Weights of a small GPT-style language model, trained from scratch on English Wikipedia: rotary positions.
MLP neurons of a small language model. Each row is named by its layer, matrix (gate and up: input weights) and neuron, and shows model dimensions 64-191. Each number is 128 + 24 x the weight over its row's rms, rounded and kept within 0 to 255. Numbers have three digits each. A neuron's up and down rows have the sign that makes its largest values positive.
A block is one neuron, or neurons of one layer that tend to fire together. Before each block is what it responds to, as a language model described it from the Wikipedia text at the highest values.

Mid-word syllable fragments
L3.gate65:087155124098128106113066149088125136149111163160103093132125096134095135107116153138131166144108138092151141150118098122113126080129123143099103118118119145119128117108145133103157140125127161126095137132135097157146139098181140139143127108123136128104128103189121130105107110141144107177124121082131117091126133131103125162086067105130134149093147102116104163172081102128092157148154
L3.up65:155139124082151117153108110100077139137150112089125104065130086102145108092110130124115125119143117103163095148122120144162143096130149075117089114122099150128114168151119140153162148155140166124121107112120135157106127132156139149122186110146161121114160084142116159125129155148123087162128070118147102125131124160127126157142144169109154122132138140090094119156097093160107133110138
L3.gate117:089103134134127085076098100111148139108136154133114125107124088159118187119095152130120103133091142119133195124106109161106159111161169129151132137125113152107102110129143137100144156132131148112099113113111138097094132124079099111150149133119086135112111168152133123116075161116135122163113114137135105130056101141135144148134144086164086143148126117103151167111089170122137125106179
L3.up117:145135130132095134117080135137153073169102152124133089116137109084149120135184130144135144108097148124127080165104130083136133079182159138084118113122137103165114134112154123114125124161128119181090129056126083140129113153112140158119119155081142108141102136121134151161153088118137093122133140123111123129133137118135160122132151099132126165138089122127142109109089086130121163156104
L3.gate154:168141153118131153119132098130127162153163089127132152156138149116114120135104113126078147096141124176129127181108079138121133142144126111165116144116107129110160082120191149131160106147100140090156126135124153099130135117156096114174136154130165115074132144134111131100126092116107147141107111145160123078146102099125147174140115172171103149115107111140142119130121128146117161101157
L3.up154:134124134145128119172128130095138136170124140105148131137123135103123125144134167081151107081149128170093103096106119106095155148132144135115125124114134143171121109146096103088131170133120141147134110111127136128137108161123135166157088158082132138147143156144112161144170117109128112121139091188087100147109115121148148091132099085120137129134124150104165079144180102105085126127138
L3.gate172:108132156141127097152116159108113170111113155124129148149143139145115115082123148073082149114156112131167125140145153118093142123127113144164103177122109121106094074114148148147156133139107149126164156132131145146126125140147121121149141129152110148122155169159102111103156137172111157134092163101155172106110116093110132123124098066107111147122158135141108119130101119130116152087106
L3.up172:105156150137112080109129123144120099107118105142148131153130103155133140131136188089109121099151109144117148122141094123133165142124141143115110142134131157099174091108152111106140157173130143134110125097142125135148123123115120140161115149180122141099118098137146127084131132105116118164114168081114133149119141131092153141127142100117118142148148095118093136124102153147158097138140
L3.gate187:126126163126134149129138136084136110166141161115167155150112113133129153141105122109096135130129130119160144106099154120125125112109122132131101131088096152095104101128134165117178094145168152147103129105122134135106149112113149099143138152140139113109136144137145119093107088148146117139126107124142110118144082065129171124147091124154093077119121134115108129147114106187105138154131
L3.up187:093162110109140142080142129096145105148137128126172151170149112085136152144127116163104167099102157137162098115109138126101100157091105141117166135121129119144117114126180153118156127117120114140071141113128102147140110106124150106164141130126091114109097132119149111091130107120169072124143134142158123149142106097141133101109115133138083091122151149102104092140106101148084116159125
L3.gate208:121143108094170176129119144106113147180129131136146139129177092139118072126129151139098157157083121099135155145093090146118114119111133161099105141117110134140092146136167090084144138128133167128162131119144155119116140105153135116147167172123138136107143121127132136154082067108103123169134124085136095082093112123150127102125099094124133105188168123087137109191115118104155126111110
L3.up208:134149114115141133170126133097113114129129110151118133157162130131121131147074149154081143167130135134153143103139134124078135183066118141126137134116140118136097122129128091089139100129111148124168129076138159121102132107152115146130129138130168132124163089116120152134144110182072113140154056135162117131117126122126138152098118144142135121134171163118162127122118138146179145116155
L3.gate209:127132119102134149140115114159120153144132132134147161128131109122099110117111189122099122126137166151118130119131139083143129128139092159100095168093108135148150107064178130116182111133177143100142115116117121104145165099139163128123099129079132108117170130155126154156078063123098084142063095127123098083136106088147118126130119115113146107168117099118123131084096092171135170137120
L3.up209:103154148111151076145171160132145177112115130128126132096143124100120090130136149082136144116176120125115135134152175164151126109105119097132123122096105146136153154090134121119141150164167146128135109166135130150142096104120128086095154094154140171138149132151076151153099164134136148152123132160099103133150135103153151144133124180096112121126175131145086085129123124121147115118096
L3.gate306:106072150095145106133118155133060139125101103078123138132155112122093103124085142063106152165147138174126127126126136165128114097091123157131119135088104133123127107116125091072145138138146102128155095100124162147127142113128164114151146104090097122144162134149114105146137088111138130135104112108123106116105130076159149131126127125148105125105182116085115134089075092130114149126085
L3.up306:092099113150085125134091149160131127151142181164143149145099143140110138104140140121108114129130098118142126131080127102107162132101129120140132136136117116167137121171120159099125102127119138162099123163109148110121110125079097094147139138100072139110173135151144141131076149120121184140088119162126128131153125110144105160123149131112124138177159133153139148154106151143146148122157

Mid-word fragments, heading equals
L11.gate30:140155124166116105147127115072137142120113136137109143102134067140098135142110164106116160156152137088081152125126110098098105142127149101068124147118143165093086136107144118162130117142177142143062113123133161113156151151147120147107172132128144155156119145151140089153115139125185138115158128136141128066116128126123098126159116136124098149094118095138143104113153147106117128118121
L11.up30:098101088143139171130121139124139157135137172118139167121114121087122084084117137132160120131142120165109124075139116119090116161148146114096142094156157139126109106144123102109130098152113080122140139115110174126145111065085138113132102095126123138160117151149102113175109139162131120125160123121121104141178152100119126155133159085082173112150103117129135145119135137120138140133145
L11.gate273:126118109166112108129111088113138123112167154121127176157145093098078163146152132160150152118119117133079174109118119114118139121130133109122157145120119149075094136123158115109158091137105121136117123136093137129134111134138138120174118165132074140155094132134153108132087149144105128140122111110097132162138139137118125139152170109175103126142067111125126119134113164099119115099115
L11.up273:120112127116146087136127139145139106142098160105137166119135140102126115127117147114111156154109123101107142142157121069122103128102127102162107130130146114123090135134130115158106177079162133142111083111129064129105135087102073106124108118146103140157186092144133142132100143144134110152181143162148089114074121111132124124118115132134157096157192081117164123138112112145147128130118
L11.gate277:138122126134137105165139190126131131138132190129149082110127141137099125104125137136065151146128117113138117133060133057071125137137166141115113095105147130132115156128145050135120134119138088110120108097126106134104097092120141138152155152143095135134170115121158108188113162142120092171124168136096122111120123147103142092132117127133136140121108127130133160156130094138144076158111
L11.up277:116131093112131144129165140139137118134105142121132124140109125146142127128160146094109164142087141151146160140078141126077103120124164148118144117171127114129157110125124135142130114130125124149117125120136156112111154135145099127149087099146141111140154102103125091131121106132131120115065089179164127137118125105115133102124098134140116113154119154087140127105108193140090083129136
L11.gate297:104083117150146154136077100134093106129109147117134140139124121142167152125149137129145113127137129137170106174159130128108115148160118095116152147124096115114161130107158105132166114126172132097078120136103140129116128100126117096130172106112125143119178137128121129080135115153153184147114127146112112118122128126127162124190141171097127126159130101081084129126158109127129141114137
L11.up297:141144148146101122101163106132125109102147132131121110142131118181107121133126087106122128138145104149139127135142143099128102103085096130111144144144130147126084143130149153109132089162090131141147102129128148079170144105132157154121156121092113092118117152106138131140153149128112106156167117152166119143108119094102125169140154119182107155163149128101139138169090135121154097147104

Second subword piece
L3.gate25:079103116136088102109128163154133122182111142104133139117096118122108122080155132113126105137137149181127096120129092142168157118148136131085121112155094161139152111096106078121151078149140093089169108170103155118120112127117132109159106135110120134097172180136123127114133184118133108136101111147120184155121119150130139142149100156130143127144120127107131072136128081129125128079168
L3.up25:109128088151136100089136133116113150138192083134095143111140121153149103113130141100136119156169127120167126112114092156134111177135132136117153114135143119070124102131174102103102161161138137099159119134135119147125114103083097144142135128157126075129100164086103115109091170134115101151114127118154094163104139116182138133107137057132116177095119116119096137164149136089115138121142
L3.gate37:109157203116143115117145132149138076140139128142106097121146077112161118127124120118117147164137112117182118141119142128131129134110128164194149132124114168122163112121116156135138110161079104128134125092126140142133160143130142083105140120107161086100169149118118146098087139120149170132146108125125109130113099100177131111144084116184091110114103128121141127107147107146137150117110
L3.up37:096104132135120110101163146107148122123143107141174106146130165163140187151121127137144143157106143154140119159112138117134100151169107108121130128133127149144171105095099159115137130160125110131091134077137143100097091124143111137136166112127111101079119141127143145055110112136122148092115165104097113088145107127130111143117101130133100131113111154092144123118158091156113153137139
L3.gate77:144107148142078130117148112113171157132119152107132107130163122135154172144151093113087126099159126144166094160131103133135122114113140088153168115137114150155119142138104135147137055131097120141120121149114108159160156137116171159100145128146117130095111115137132141143152132128129107110131125115115170159151109098143170107147142135172114088155094111107084122105115116140113178094124
L3.up77:144168144184123161158116162120148126109094157117188106092152120086126115129106120111153154107109139128130135130173125140140122147122138078154132113079124166162108149128141136131136112142122123155113097139142129114185111101148166107153157129130127183138151127153118120146147100119168179136145146123046152098144142146111126139102131130116122121125113128144084113149152100131118141124120
L3.gate151:134162146077132168167101134127109168136145145112145116159119090099129088125167118104130105138132124096107121164167151089150126150121159131113105118101095150141144147108150139133144128158127113143143128101113132175122136160203162113110137137100161143141164104162107125157124126140128154155155125114115105138149105117133097128142101147123074131136075102135094111145157113143117120071070
L3.up151:145103114109076175131132183159171116171103149141122135131133169152172094100091099134144115126143132116101126099102118114139131101103151126111090144102128160126166106112104158144142124165108097154142138108145139115155142136127124109142133111169126158122123126089129168127159148142161148144153136154113108173148115101105131119126135150112116117105150171115164161142098134134145113081115
L3.gate158:107139161103168093120143162104145173133111112124123144156131073191140151135101140125102142115124103104161118158126135139133149119120099131119101133177111135109128122116198137143127149177141132096145109138103135164108130205122115132119146166157176155075146120095101137122129125167100142128118134144171157125149096093144139119155143105114133119126149124133133117139154145110167152097129
L3.up158:152148117110134131117145109131106122175119112156134153137135108150111143140123148109143124106148112131187106149113109176142120124112166096134127143154116124095105107116153121145135113140140139126139148132107137158126156177134073163143142113149175201106110102121098162161151133121123113131176159155164144136059121110156148143113107122120129182113155119155154122198126141109130108145136
L3.gate190:113131163120131168158124179148135190120123096139181096113115137116144123149157123145127098132096127124107107129144136125073109090123134105143157143119119118140124137129145115157146104125096124110124140133119136145112103164122127101102151138109151110140150170116090158082204155169152098139115139151151107129118095125145087089150108111156107086098158131081135130135121118205139107117094
L3.up190:132144077118100167105123112090157086137129149097121135104145177136147120128171109145135108115094134123135123137116130140124149110154149139116151114157126103088077144191115104146134113077149079140130150142138126111111136157123140129167122181112130120180143108142097104120169124105113098132111116126146155152087119078109103097125161107149111108132096113118113116062125141162144159131101
L3.gate205:109093136161111106147157148100174159134123134063146116153135133113119133135149130125127128119173123155122127144117124146117115136134168090101151110137112145138140139087153135127154128130071147105177142130084104124096115170136148058118130158103202122126143131126106143114199133164139104130163117163131116121116098096121165140155079171149087123132124143101144074133096153124155112104109
L3.up205:114126106135083114125138098097181166155154150092141117184150134119144143153128129110159103141118108156131127151136088111129123118125126133136140095169142134153111137120190105139112126144134164146169102112150138162084146169119131141117122136078138109127085154094121134093127114139175139153143125138080096152149123138117111117142136113099125090128121153098133104127142103091155128099093
L3.gate219:114076134128102131134113151136111067160116157084135097146112132116135126104149152131147102180117124112128170113101168129134139143151138137151108105126111159146128096133182115121175133118104118152158162111094123126094121170144134129176129138104097152131146133133121167128159108146113139133142101122130125142114103140138139130130108104121119138148087172104165131195166093159132121074155
L3.up219:130118114148126148112116160073146101129107112139116148133143130114168129144156162150102119191130127141137167122135078155104121151118097100162104113155120136112074093132152130133149174131091150125126149122130105121073120165130146125165124104128132094139149117145113178124197113126137135144086104104127117111102149145126145130098112097096135149131132134167143088106099128170096172175116

Prepositions and mid-name pieces
L3.gate31:168158134124160161123096139150109154136143131164145129101129136087143115116144123149120162148136113096172120103167156156148131148116134117146143109125106169149108161139134150129157074117123097165171170153095158152130147166155152171099137131117138142054144078123071162132170182101100138150169137116140110097114102177132088141142121149114082123144145137119073120140136115105129125108134
L3.up31:123114120063154114131111125160156168124113137110141113115133137118127140176126102116107137118145140125142119107112106110133161140094144120138143128123128121124150145139135135150116090124105131114161151112122166167164126124153094159159118158102149144120101111110112125128084138085123092128119115090134116149143155108108158128111117112128106118119093103106142128079161181108106161107116
L3.gate52:097162140110161130145093102159101139109108135115162105123116119143133159146145125073114129127144136097114116154133185130095148132151058121119070176090115123136150135158123144137162122110112111127092098112115127152129145149147124131134125120092082106134162088135109124059151166129101149149092113135156151112118106099126131097133102140148153159112114143099133124147102122147115132141130
L3.up52:077139136107153084140134102116097127079149118165097135133122128137149149153143152087122132167166119133122144153139144142128098175139101090110103143126124131089112132125154162116145136144072131109126120092136144102115151146138110094122101154124140106122168117119102109103126203144098122104134120177118124097119119087111150109134102165156144128127113122127131106183119111098134112132117
L3.gate59:091117170112165118098130119098109152110111093140124118102124066131121137145123164137116114153147108153098153148144154133187129107158119194136115113108115172110163120123100147091142121125088120119170146098118138118095166143171121104141113157114155155107158124170159136110109135111136106156093157137145112129139115111098120106151102155147126114128114131120127103171145127169171124111102
L3.up59:105141136117173105103109107093098184128125100156139119110126122146137140155057111139109124157117110146150110166149161147158108110132118145125133071128112112109119107118125144088120147103098142134145093067126119081092131136154088103178124110141173138118174143165150112142081122084098119149091142170133088101180125137108100145130096182111149141120159131137097128144117147134163130121128
L3.gate64:131139137143146114111150128118111122131117090125083162152089133129111111115134106096115107127127144145132156123154125150099095168159158132114130131111096157129128157120193134147154122106137162122178149105099144124111130101159135144146141162103125103094122141160072067090111162094132137133148175142128104098133081133118146173131109131113122176133114122094106069144185112144150106137125
L3.up64:111128129107149113106146100088143195138163108133090129126137111154117165142146124170100137135113125154148107165137124172129091138118127150147161098146144116100137123111114159139116120143093178112100121109145129143133148156110130129113129138136141096113144111115101135120122169099127130121146142110102130107142123104110187165130084125136090142162121132099084075144117150126124134122154
L3.gate204:161109131098175097112111110135079160110093145163118144138083092155126099131112157141106155153120106100123118161107147101123136160137083144117110112113106135179117124120149126093150141110110152129076136118099176123125122119116167146126106121110139125135188130176136127105124124082171114138139108136154106128149151143106183141149114159120122187145105142145093165127118131151114158120139
L3.up204:121165123131156096109156119110132169122130121163145158133125105100109107167137122135141144140130098124125074145135091130119103167146095135096123116098137139156153129142127133128119106137112126137155080111141182138104153159092116122106077159130127100148115125122084197119119123136126156112104115116154104121121116151107145171140124132136120106146109123138177125131121134146133171118156
L3.gate206:109135139100134112143133128148138150127126166130131143126152107106111147184127149089128133147130097066114109142143115162120198122130150135089144120085111150150145109152123103160134120113143152162131111146121116163175166150169132097128120121117106122125152123141132136107099147130104133126107157123150139104169114140135142129141114130108141148143122107141056139157163113115149148157152
L3.up206:093115104126123167153125133132155135116132126131134116104146141111170123139091106136112110096126091149180117130110138095113133106108131098073135090112121127170119171165151132134126122103112134131127186155131171173077136113131119106132142156113146147137146126098161150125136149090119093145132117115136144091115157146135159181139138089128178124166123149161137156080157127134116130187107
L3.gate244:138115126064140142130126123094121162125118112157178092116118121127119123128112157153115096128147103120127110142104123134121114148125137082122135154139110149094099093112121119161136135153110112136146175162123163162128140161136151105142111116067155165122157128165085177076116137144119133158101103146129139108130113127102105108093109158125118063077119142121101170144139108108144174119117
L3.up244:080146117091102111126085074162144135103104127151135058098110113136114094126148132136126082132102139171057126118118145161105107159135125121133141105126134129135134098151177074145137115155140120102129127131132158124132117104120160140156110158128133138157105105114121110135130160161139102115092173133146174140138122145165134122130150123136132101091137168153094167116130059162146143156109
L3.gate295:106124152109202126088147133111152155167117197127123159140134129178108164127120093168144148112119135095137132112112138117124157114151129120126150141145122116150157111110157117118138083115108120114166124143114138145107152142105171142148098210151159147112134121147099105129117132124099109130127106125162164117137101088139159110138121118162101150156114139133108097124114167110185137132108
L3.up295:120104136104125132119155118141131099137136118106097146146134147160121147224116147090101147148123124105128118131129157176077140112094116134105151144121133109094144161175133096101130129127125175163156112086137125104176128114110123156183116091139103096160122111120141095128120102132120103143128118151119083137147127134125156139123172159099189155143161161115119112125130128123109117130139

Infobox and table field tokens
L11.gate128:153125111090138114093137110165116141128089108101110116112139127114102144095167105159155151119095148128169194136097136146129181118140142077117130122126093121133105117101104083149150151136127096144107116109117139116142145086134134152113168139096135113157175121113117133137131122124181149127110131115094125091123132159177150111160075154138126148156188131104153133111149098142084109146166
L11.up128:129120147094126120137163150119118171122116160132102138133108125186130105148115119143162133142154143172113107125135141129168138153135130165123113133142114166153127114095203085147133164082169110161125091129116153164141106112117179127094153143144111153144153104121139100139157169204136132129144112138132143113128099135152124088113093151156128092164189158117156120130111119112119148124158
L11.gate144:118114115132099086118143150155145111132138103150163107115139141127141139118123164148116146122121130133148139139123118094134190137174137071121145098107136139129125098116168143122139125119122113141139147126100120109123157137122166121123158165147135110076138123110083090104136194140131127125145140158136106090127122129113115131127092123140144112128115103128141106103118125168158170145133
L11.up144:138147138129147094154137109099107147118110166142148139158102119129106138152103107141166153126111123083133123130114094110094131120129129087125126160158135140147063159074126142147113128115091127148122143165115104142142109121165121171109112124140149179154118158144105083157141109175077120117103090115114136082131134158132095127051134123113168122115097095204170122116091154191120112113121
L11.gate241:084114150112120107102126156107131138139094136165139114104128089127092135115113149116118172126116117143120120161114148137136159080131072127120133135118103112100129108119134116120160129170112151143119121104129113132086133155122152080143137136080082123139174114130137103115104114150144158157087103096119137145099136167147117132142115102131138109150137130112136172107139120111157114120189
L11.up241:135128132161085132135127109130153124131119151119195125104138130125103140122125105177108136165105127135111126196119139149131110108126100117131135102108146096091172113127127151164120168107118131103073130122150143147130113153124136109142119094094089121149140177118177099125082090143145139112117118156125150125094157126123085136108104125180107094127128132097123116103130124141131087138158
L11.gate294:144117156162141127148119160112135153159096134129143110138164119135099150131128112146127168145100062128111169118079168113142179125135179110151108093128140117145113105161147121151124168102116106139123145106146122124137135139130073127151167134143140141133144114129093124125106141128155099144112110143133157146114157128082130076117102157132098156120132169101135125144148086164148124164164
L11.up294:109141146107091146100140132123102137134122134133141167128110146118154128155102136105083095104105154098159117128112181106112120064139108108139095104128108156143152096162076165136133140148085139114133120140106174119145110119082145082119113083093107119153164099127173104102144132135088136118121171122146130131139113133135174132129123124156123145120086119158151142133132153153119135121110

Mid-word syllables and heading equals
L11.gate44:114150141119088157152138114132165137109107109132112119166155129156104134117156149120121159131124109116114145138112135165145140108143149106118117071152131142118106123061186138153149148129057132118106110114116123108113118118127135136126147112102134083144124134108149084117125103154137112132113131131135103144136123114126134118082155111138157123145169127126106165120101128161088133134146
L11.up44:123127124126114161133145070074084110099150093145110132142121118132121106149141174136106124140133127114117118172108125158126142125129098133110103096110109121168169124086127128103143138121076115157080117104139124119103128139136158136075088166093103129133142124125144120130097115098146112132120097123147190136162147076144124163115109115142123147141160117142092122139117141181095135123129
L11.gate249:113126129118130117141155179095169165184120094085144113117132125076114144114132149110138146085084129118129155091136158104138098060115116132088132141103089136171121120141164086132123151099079103143149144120122089111129178163124110133132129116119127135150153161135156107101166125132145151150125132101147159151068118125106149089153129153145127130155170125119125140123115130123080174080137
L11.up249:147120092141119137113164140106138130169163096149114151183133114108140101113122105091163102104092094082122133102111125179099120138155112095149125112138108088143161120129128119141129147140150138125110083088126118140107113196131148196110146113129103149147092138091104126121126152155121147155101101104145136076098142093122100099166113147054102148148150129114107107157097108136130136134151
L11.gate261:168095175129108076153129150103113086123120141097130143164105080116115122128163151122128141152149130095081132101146142131106149153082154142158099112112094140112122129094119119123162124130097111108121137097133118153122125166156170127132093164106130137143155113130142070132125105102160142152084098130090118151131127107128088116191072127114115130138145121125135136067131120133126137135178
L11.up261:136163114112143176102147142162083140096124124114160109130116119116143131119115172137141087143067106111108127139158132132104101161076114114088130149143141159120149120152123109163119127121107069111145157160118082131134106168149103120103126098126110145153125123133107134120104122143100107169121127186148109146113107137125164114125081196072117176152095111104151127173148158122150120097094
L11.gate315:135128109121130145136135129096140124131138133107112118122132126122138139126125183124125127153149136068096111116127146121062084120157150133139093115149103125119146122116117132175137148091116129112144151132126122126118125131113113127125100141137155084141108159136121125139099134117157130136156127128138120150123134126119122111134132149140132111162119106131129137082094121137065165124060
L11.up315:082116118131125093103146136103134119133170135094157120126090106135136112102131105087127109129112110105115069099136162102135105136131139168141092085119116122106123155104152112126090156143123145118119126088124104096149104126111139164104154150108098143149124101096166128155108147153089122132122132164180120140106135112115103110126096093143128172127148109151147116181154094143151108094187

Mid-word continuation fragments
L7.gate4:146080150103152165110137149139139111162128148132129148156136152142116133145093160088126105145124115132163134154126135138140127144142120131106124135143109143130132136145133126130154145136082156126109135116119120197139147140155140111146138082141140152119153160176163101106121151054103089130125117086102147128136138129127190163151097111109124159132105128123121095145100100135182135097183
L7.up4:079137159133124113161104142138100194119137150156122143130116088153114088165127123116144151185124128122128156110145179152087155146113078156117165102125120116201092098103128124084148119127112128112118132119106094153145119098151112124137153156130089184132101137128102132180133110156126085131132127156124106105128107166138109114128127119113133123146134141123139131178095117097208102107137
L7.gate75:158098135082094144134165162131147147152125143143142127164156125149118118131114117112134079150119118118095107123151110126155158103165147147092148115116117137166089137129150124124125105135115100105112130162131156178117126180160163092151151138138175190140122148156099133129105115130114157145136120143091186157129100101144110136119102161133156152097100135176124096115140111106172129112086
L7.up75:139129159123147113071090176136180130130139099152090129161155127134137132135127114146141101097140084097121077126121157111119144178140121141096175143140106118148148088086093095151129127114107149158125079139163111162129162137113129125115088103148099129143108146156071147126147116118169163125107117150147174155085134078148108174144121152092129123182117099137116110105092150117117131161131

Mid-word vowel-ending fragments
L7.gate210:106204142106154160152125094104102108154131182135145118163145127111104119133131132123082154115130132121150128126124107145128171110095129141117123104081118127079097155140107082125149172120135153165151120073138089110149164150150114132169116119112085161124105132146113124150162133121131098146211128141156122121089124158114110162103112104116112122145111128108113139126114094166142116141121
L7.up210:130155130137147121096137086129119119145198165092116173161159154117169104115124123104097122142157136191117154138134118103103081170147174116082111178137132097089140145117172096100130146136133140150086086130151115143156149168144129108152131132087109100158100134135160154133152110174131100136131124117110104123113152134088134140143145101132108155129137129088132136123096104154120112124154
L7.gate265:136125140107159175150110084082121144109108164083106121164153109133151133152100138126127176154156130148144145129110137134100074145134147166104130135104118136117100151093101144124173138134088158137119115139132138107112155112134111096124128099137148100123145157157153123102135094172136101132143095134105122109110126157089101091125141098146108090146156125107100154087116107182119121089113
L7.up265:124118102130108150130126067100133084137165151139090183122119129130118164151172140134137114165116114141080108154180154119132120100118131165127109140146118115107151088149098123118131138130136132146188136145128110104142106180105111084128112140134109121123131150105156102085115123103131150136106141117121156129119125117063098168134154137108142126194077137153131116166091125138153170142154

Mid-word continuation pieces
L7.gate53:162125121094143094135182109130084117124135157060122124130137098104105145140128147104121132116129147157114148114125140104146125109161117176142125089132127176104106174148136136147139128134098112134124144135106152160125167165135173124140153125126145130104117116126099136154144090135131132101144074145121099169126112117155138121127117116189101098136130135046161110091139143115115132119128
L7.up53:104138114128106124141151109160177095167116102142086112118117120111151141144130085142114111149111103132133135126169103130141125121130098140124186115130125151173138166118121123149132129107102137121131207169126099069128091156105137121048124143139135103097077091138116142125161134121144097119136134111108120153114122173128080114099102142141102072136121180103115088090138098135084160139159
L7.gate128:144072111118114152106171114106130131133120142077091123146115102121151126102136171110100154107155136135165140132080132147120146117142109136100140136132112165103126144130133121132135089124105115144107141183106119081119145152127149168189152111131147090087114154131126152097136160155141171091102145123132151161134112099126168109133127157160124121113089160112125094150120099117103154129123
L7.up128:163111118149136122145123122093116153116179144143165109159140127089153138165115133142142090119136118139150142136081156150135148165124095134102111101144131125121051104095122133099141124101114136119127085125152115144122129140111135164092164185150130123141085154080111130149180120100139111138122103110118097129113158095135163166147148139164094099162154158118133113160151166136126147147118